{
  "parallel_block": false,
  "init_std_qkv": 0.0322,
  "optimizer": "adam_variant",
  "beta2": 0.95,
  "decay_fraction": 0.943,
  "doc_mask": true,
  "train_tokens": 349700000
}
MLP neurons of a small language model. Each row is named by its layer, matrix (up: input weights) and neuron, and shows model dimensions 192-287. Each number is 128 + 32 x the weight over its row's rms, rounded and kept within 0 to 255.
After each neuron's rows, "fires in" lists the words (lower case) most often at its 100 highest values on Wikipedia text that the model never trained on. A number after a token or word is its count.

L7.up858 [132 109  78 173  76 170 187 122 108 156 108 171 102 148 174 160 104 104 100 122 152 136 119 160 141 114 144 172 139 116  91 209 133 158 152 144  69  94 117 162 129 145 150 122 144 170 139 177 122 106 158 190 136 109 148 172 103 172 139 142 183 196 127 149 156 110  92 149 114 127 177 200 111 103 146 125  95  76 195 136  63  95 146  80  96 113 142 109 139 156 144 124 109 140 183 118]
fires in: "also" 14, "not" 14, "to" 13, "always" 7, "only" 5, "now" 5

L7.up1483 [107 105 101 144  96 188 138 141 160 158 139 151 178 147  72 144  92  85 117 114 138 116 142 179  74 123 123  94 123  91 141 160  84 119 110 118 144 112 137 119 145  79 113 132 145 118 113 119  85 155 129 106 148 129 107 190 141 194  44 156  85 151  88 118 155 116 128 181 133 124 104 136 145 134 113  91  93 169 192 147 132 138 165 108 120  53 156 151  85 161 187  85  70 138 188 137]
fires in: "of" 25, "between" 19, "from" 7, "for" 5, "like" 4, "over" 4

L6.up577 [ 65 110 115  71  82 161 136 181  61  83 135 153  94 113 114 118  81  95  98 121 150 193 177 140 126  88 109 164 140 134 173 177 149 157  81 106 137 136 157  83 136 152  96 198 128 126 134 162  71  89 160 103  89 112 152 157 138 147 106 167 164 194 121 125 154 143  66 163 151 119 133 169 119 111 127 182 124 105 175 127 130  94 134 169  78 131 113 112 163  86 144 100  89 124 171  62]
fires in: "to" 16, "had" 13, "have" 8, "you" 7, "i" 6, "is" 6

L6.up599 [142 132  85 122 165 140 141  94 123 143 174 150 139 140 168 137 158 110 154 148 124 142  82 151  97 167 189 122 112 128 111 165  58 148 102 137 183 128  86 133 142 134 126 115 149 129 127 131 160  95 132 152 155  89 169 152 143 159 133  80 186 187 111 145 165  99 129 136 139 137 162 159 214  74 164 150  87  66 187 153 158  90 147 150  58  95 144 155 135 135 131  67 126 149 110 126]
fires in: "and" 10, "but" 10, "while" 8, "or" 8, "will" 7, "to" 7

L8.up702 [140  58 139 134 153 158 113 149 132  93 113 112 126 139 137 165 116 142 149 167  39 133 138 172 102 159 108 125 155 146 107 110 101 121 196 104 144 114 124 150  96 127 162 112 181 120  94 111 160  70  92 175 127 145 131  52 143 180  78 107 155 149 171 157 156 112 187 175 135 138 140 100 181  62 111 182 114 133 161 111 131 113 184 137  98 136 144 128 115 142  79 111  93 176 107 112]
fires in: "and" 26, "she" 10, "or" 7, "reset" 4, "he" 4

L7.up547 [ 64 156  92 146 152 194 162 174 132 179 114 116 120  76 130 135 126 100 150 164 128  92 128 164 182 101 108 160 173  90 151  96 144 114 132 110 108 114 101 131 102 137 125  83 123 128 112 116 153 122 201  87 166 124 118 114 180 153 124 171 177 183 138 111 145 122 147 138 117 128 194 135 181 147 178 114 107 159 148  93 107 157 119 138 171 171 203 165 125 149 150  86 126 145 105 135]
fires in: "the" 24, "a" 10, "his" 10, "him" 5, "this" 5, "some" 4

L6.up842 [ 61 121 118 183 108 132 145 141 101 103 176 112  98  83  73 126  91 178 111 148 148 162 132 156 149  86 135  92 125  61 178 104 133 102 154 130 122  89 111 152 177 138 148 125 161 161 159 133 102  91 135 195  73 139 183 112 111 160  64 157 166 190 153 185 125 159 111 138 141  88  78 137 145 186 158 186  89 166 117 140  52 161 148 145 119  90 194 122 125 169 128 168 171 192 114 108]
fires in: "and" 34, "to" 28, "or" 25

L8.up627 [112 121  77 146 139 111 141 134 131 152 179 164 120   0  84 176 112 132  74  84 132 167 117 193 111 118 120 142 185 120 147 107  92 152 164 148 147 137 117 176 118 144  82 106 138 181 145 105 108 104 159 133 141 104 124 144 151 153 109 135 147 134 140  94 130 171 138 100 127  71 137 122 132 140 167 171 140  73 174 167  42 100 131 153 147 109 153 165 172  99 150 112  82 144 132 119]
fires in: "with" 38, "as" 25, "a" 5, "his" 5

L8.up1521 [116 125  80 140 121 140 142 159 136 134 114 120 150 107  93 125  68 153 140 159 128 119 114 142 127  70 160 107 101 112 119 174 119 125 130 159 147 223 154 104 158 121 154 121 162 155 113 166 116  98 139 115 206 137 156 130 125 158  68 134 164 162 177 124 111  97 168 125 114 127 108 131 113 126  88 180 138  62 237 103 114 147 157 165 125 109 116 118 170 121 130 114  95 135 181 172]
fires in: "of" 62, "the" 12, "not" 9, "to" 9

L3.up742 [ 98 139 179 157 142  73 139  97 105 130 127 151 150 105 137 172 160 181 118 193 142 139 150 145  99 125 118  87 103  90 138 154  98  94 181 175 113 139 154 165 115 170 125 130 181 177 178 121  64 120 149 112 136 137 154  79 147 189 133 169 190 129 218 103 139 136 144 141 112 122 122 154 136  90  69 169 103 158 116 124  95 138 174 168  64 131 136 137 117 170 179 109  59 123 204 174]
fires in: "the" 91

L7.up1323 [ 99 102 121 107 112 101 142 166 130 126 191 174 169  65 105 143 150 151 101 131  82  78 127 150 210  72 110 159 156 161 177 144 128 103 165 149 112 188 119  91 159 187  88 182 157  93 157 113 105 129  76  94 118  43 128  93 125 174 129  94  98 111 113 164 127 150 172 178 155 157 124 125 140 121 112 115 134 141 144 144 132 143 194 182 125 116 124 175 108 125 124  92  65 142 145 126]
fires in: "the" 26, "with" 8, "she" 8, "he" 4, "has" 4

L6.up645 [150 108  62 198 140 135 128 139 134 137 184 129 125 136 153 121 119 153 121 182  75  58  90 163 141 104 195  98 128 126 124  84  45 155 138 163  94  87 158 103 161 150 142 136 144 141 180  58 106 117 174 167 120 111 162 194 101 144 145 136 117 114 148 129 140 141 103 187  93 144 170 126  77 100 148 121 121 117 154 130 127 108 140 145  67 155 128 166 131 129 138 150 154  96 173 129]
fires in: "was" 27, "now" 17, "would" 14, "to" 6

L6.up485 [ 97 124 113 136  90 193 141 140 110 118 130 151 116 103 178  80 113 103  96 122 130 138 109 149 167  43 125  99  83  97  85 117  81 149  94 128 183 123 134 153 137 110  95 117 131 236 183 173 195 112  88 145 133 156 105 140 161 115  87 106 138 221 178 151 161 124  88 140 144 136 157 114 139 103 117 200 127  93 197 108 154  91  81 115  81 106 136 113 112 150 119  95  76 147 148 155]
fires in: "to" 83, "would" 5

L8.up993 [148 106  65 178 116 167 126 103 124 137 129 163 192 163 113 123 120 121 135 147 113 106 156  64 132  91 148 101 176 154 119 168  80 157 167 100 152 161  67 115  96 169 134 111 169 184 170 127  89 134 121 176 182 107 124 120 111 128  88 140 131 120 156 154 196  95 145 111 179 143 136  87 100  71  57  80 168  63 129 137 100 131 161 164  57 125  89 133 134 170 140 141 117 128 180 133]
fires in: "the" 50, "s" 20, "its" 17, "their" 4

L8.up1290 [129 134 111 222 140 177 176 162 117 125  90 136 147 104 111 118 129 167  93 133 102 159 106  98 161  72 164  98  99  85 130 146 113 133 167 130  74 144 103 113 116  93 169 145 136 151 164 113 140  70 135 169 164 102 168  81 138 171 160 130 163 211 106 130 151 117 121 126 186  97  94 172 158 162 179 152 113  88 168 128  89 112 113 148 125 142 161 130 132 113 187 133 214 103 140  54]
fires in: "and" 52, "or" 8, "on" 6, "by" 6, "in" 6, "up" 5

L7.up562 [162 104 115 125 150 136 136 122  79 110 220 117 173 158  78  84 132 119 116 126 122 148 171 151 146  91 174  81  78 130 165 205  72 138 134 189 160  62  77 140 130 144 166 202 180 183 185 151 105  97 141 146 173 111 109 134 101 172  96 117 184 156 143 100 116 132 163 144  79 120 183  80 115 128  96 105 144  84 116 138 116 128 123 164 145  92 155 176 167 147 177 139 115 128 165 142]
fires in: "at" 38, "to" 22, "with" 12, "against" 7, "for" 4, "the" 4

L8.up150 [ 93  83 102 100 177 149 147  91 169 106 120 194 151 119 142 141 114 151  72 157  84  89 168 110 192  40 135  63 106 100 120 144  85 112 173 121  78  71 119 131 113 142 116  69 134 162 141 118 145 111  91 127 127  80 111 138 130 160  70 105 126 139 178 154 154 128 221 133 104 140 108 198 121 115 132 107 195 159 200  99 119 113  98 143 147  83 143 143 178 152 128  88 136 147 177 150]
fires in: "the" 60

L6.up1133 [100 135 106 142 139 116 138 119 180  89  99 113 144 146 126 161 136 132 106 151 197 160 142 154 133 133 162 137 179 193 168 173  89 119 110 144 139 155  92 122  97 128 183 125 153 172 140 116 141 119 149 167 171 141 151 125  84 174 121 160 140  78 185 112 176 101 120 137 116 150 129 183 131 142 141 100 108  99 178 105 143 153 169 102 105  93 144 174 127 168 169 139  76 100 168 205]
fires in: "of" 73, "the" 8, "pounder" 6

L7.up1399 [175 126 164 132  96 139 162  89  89 169  95 141 195 128 148 146  66  90  93 100 156  63 142 107 135  92 158 109 126 151 112 197 104 140 109 118 124  94  86 151  94 142 117 110  97  95 183 118 107 138 173  97 203  38 183 155  87 172 112 175 131 153 125  99 134  96 166 157  54  86 123 125 211 125 103 122  95  95 171 110  72 132 201 156  81 158 194 119 121 156 171  82  99 139 148 145]
fires in: "in" 33, "at" 13, "on" 5, "entered" 5, "called" 4, "for" 4

L8.up465 [121 110  81 144  96 179 172 100  70 109 184 190 140 112 115 139 123 137 117 140  85 164 112 158 159  41 181  89 126 155 114 144 131 167 157 123 130 100 128 112 207 192  82 153 153 188 163 113  71  99 167  70  98 137 131 136 129 137 153 139 103 194  91 145 108 131 137 168  77 169 131 136 142 152 149 154 121  73 167 129 109 127  77 159 125  80 154 120 142 104 146 104  54  95 180 152]
fires in: "to" 43, "not" 32, "would" 10

L7.up27 [166  78 133 128 146 130 132 130  66 135  91 132 173  93 134 129 128 148 137 181 156 109 102 103 161  94 174 109  72  91 124 128 104 141 118 216 174 114 155  90 152 143 117 104 151  83 102 155 140 113 155 105 125  95 129 137 123 150  89 140 141 191 136 117  60  99 119 109 100 153 155 133 219  40  72 104 109 102 148 100 104 136 188 150  76 144 152 169 119 102 111 142 105 187 137 102]
fires in: "in" 53, "a" 6

L7.up1296 [111  95 113 177 116 153 164 108 110 167 171 151 158 128 115 112 105 130  55 113 100  69 182 128 111 146 146 112 124 107  98 131 113 143 187 113  99 108 118 130 181 119 132 130 182 187 141 167 175  92 127 139 184 159 157 159 146 128  71 119 141 145 146 104  92 106 114  91 178 165 161 147 141 106  98 124  94 146 154 129 103 148 152 121  99  60 166 159 142 137 214 130  49 105 152 146]
fires in: "between" 18, "of" 16, "addition" 6, "since" 6, "throughout" 5

L7.up738 [ 93 158 119 172 137 162 116 138  81 167 127 160 116 123  57 117  28 129  91 131 151 130 110 118 158  93 165 131 132 120 176 137 157 161 153 121 135  90 101  95 151 147 101 131 137 161  43  90 174 141 174 127 171 120 167  89 116 186 120 127 137 106 114 108 225 139 160 137 145 131  92 191 133 153 118 152 126 125 134 100  50 126 180  95  94 169 148 152 144 121 198 151 129 120 157 137]
fires in: "this" 40, "one" 11, "the" 7, "another" 7, "other" 4, "of" 4

L6.up1057 [123 122  89  88  80 146  93 125 147 125 152  98 124 110 131 183 120 204 143 107  82 159 144 122 134 152 142 127 117 178 141 124 125 105 155  78 192 129 131  99 146 125 187 122 150 224 125 136  95 107  39 129 149 159 119 118  93 136 109 163 169 183 100 157 189 130 163 168 139 130 129 114  93 132  77 162 101  80 150 159 110  67 178 142 156 140 137 155 121 158 104 187 166 173 186 124]
fires in: "and" 35, "or" 25, "but" 5, "over" 4

L8.up1425 [124 109 120 188 176 133 146 143 143 117 101 115 117 120 124 189 111 155 137 139 149 149 189 163 142  93  90 144 167 138 131 143 129 163 129 142  73 125 135 188 110 161 148 147 120 123  95 178  32 124 153 141 148 116 159 159  98 165  68 138 198 136 183 132 144 150 161 135 105 120 114 142 118 148 121  71 156 126 112 102  96 150 165 129  71 103 155  79 104 137 217 177 156 131 171 119]
fires in: "the" 42, "her" 5, "s" 5, "later" 4

L7.up551 [132 144  47 167 142  78 154 144 121 119 147 171 104 102  77 141  76  73  86 153 135 150 174 139 148  85 130 149 139 134  83  59 115 211  80 164 167  98 130 127  41 185 110 131 171 130 111 121 122 139 158 189 107 112 114 130 130 183  71 111 124 166 124 146 213 100 153 102 126 133 116 174 134 155 112 148 114 106 103 133 125 193 133 103 108  58 185 130 161 150 161 132  81 135 175  92]
fires in: "s" 33, "the" 19, "a" 6, "their" 5, "anesthetist" 4, "an" 4

L7.up1010 [146 129 135 177 143 161 205 116 110 117 116 162 146 128 116 108 109 125 111 119  95 127 168 134 143 111 167 171 108 167 183 157 104  96 133 133 175 172 117 164 116 112 133 126 161 123  85 128 126 139 174 161 120 164 128 101 115 144 125 129 158 150 147 117 118 104 118 141 114 114 175 153 121 177 156 172  61  88 185  56  62 182 123 103  92 149 175 128  84 158 201 107  94 139 184 132]
fires in: "of" 24, "the" 18, "throughout" 8, "in" 5, "summer" 5

L7.up1417 [147 100 120 140 153 154 142  95 124  97 154 129 160 142 112 145  91  99 146 144 167  95 103 145 104  85 145  93 174 108 170 152 157 165 165 154 102 148 125 144 154 121 209 106 157 154 154 138  97 104 141 161 168  94 162  93 124 174 157 119 149  71 149  96 191 132 120 171 101 121 164 148 173 105  57 139 115 101 139 132  98  97 179 175  81 137 100 155 149 140 128 109  85 123 218 135]
fires in: "is" 35, "was" 18, "would" 7, "may" 7, "plays" 5, "they" 5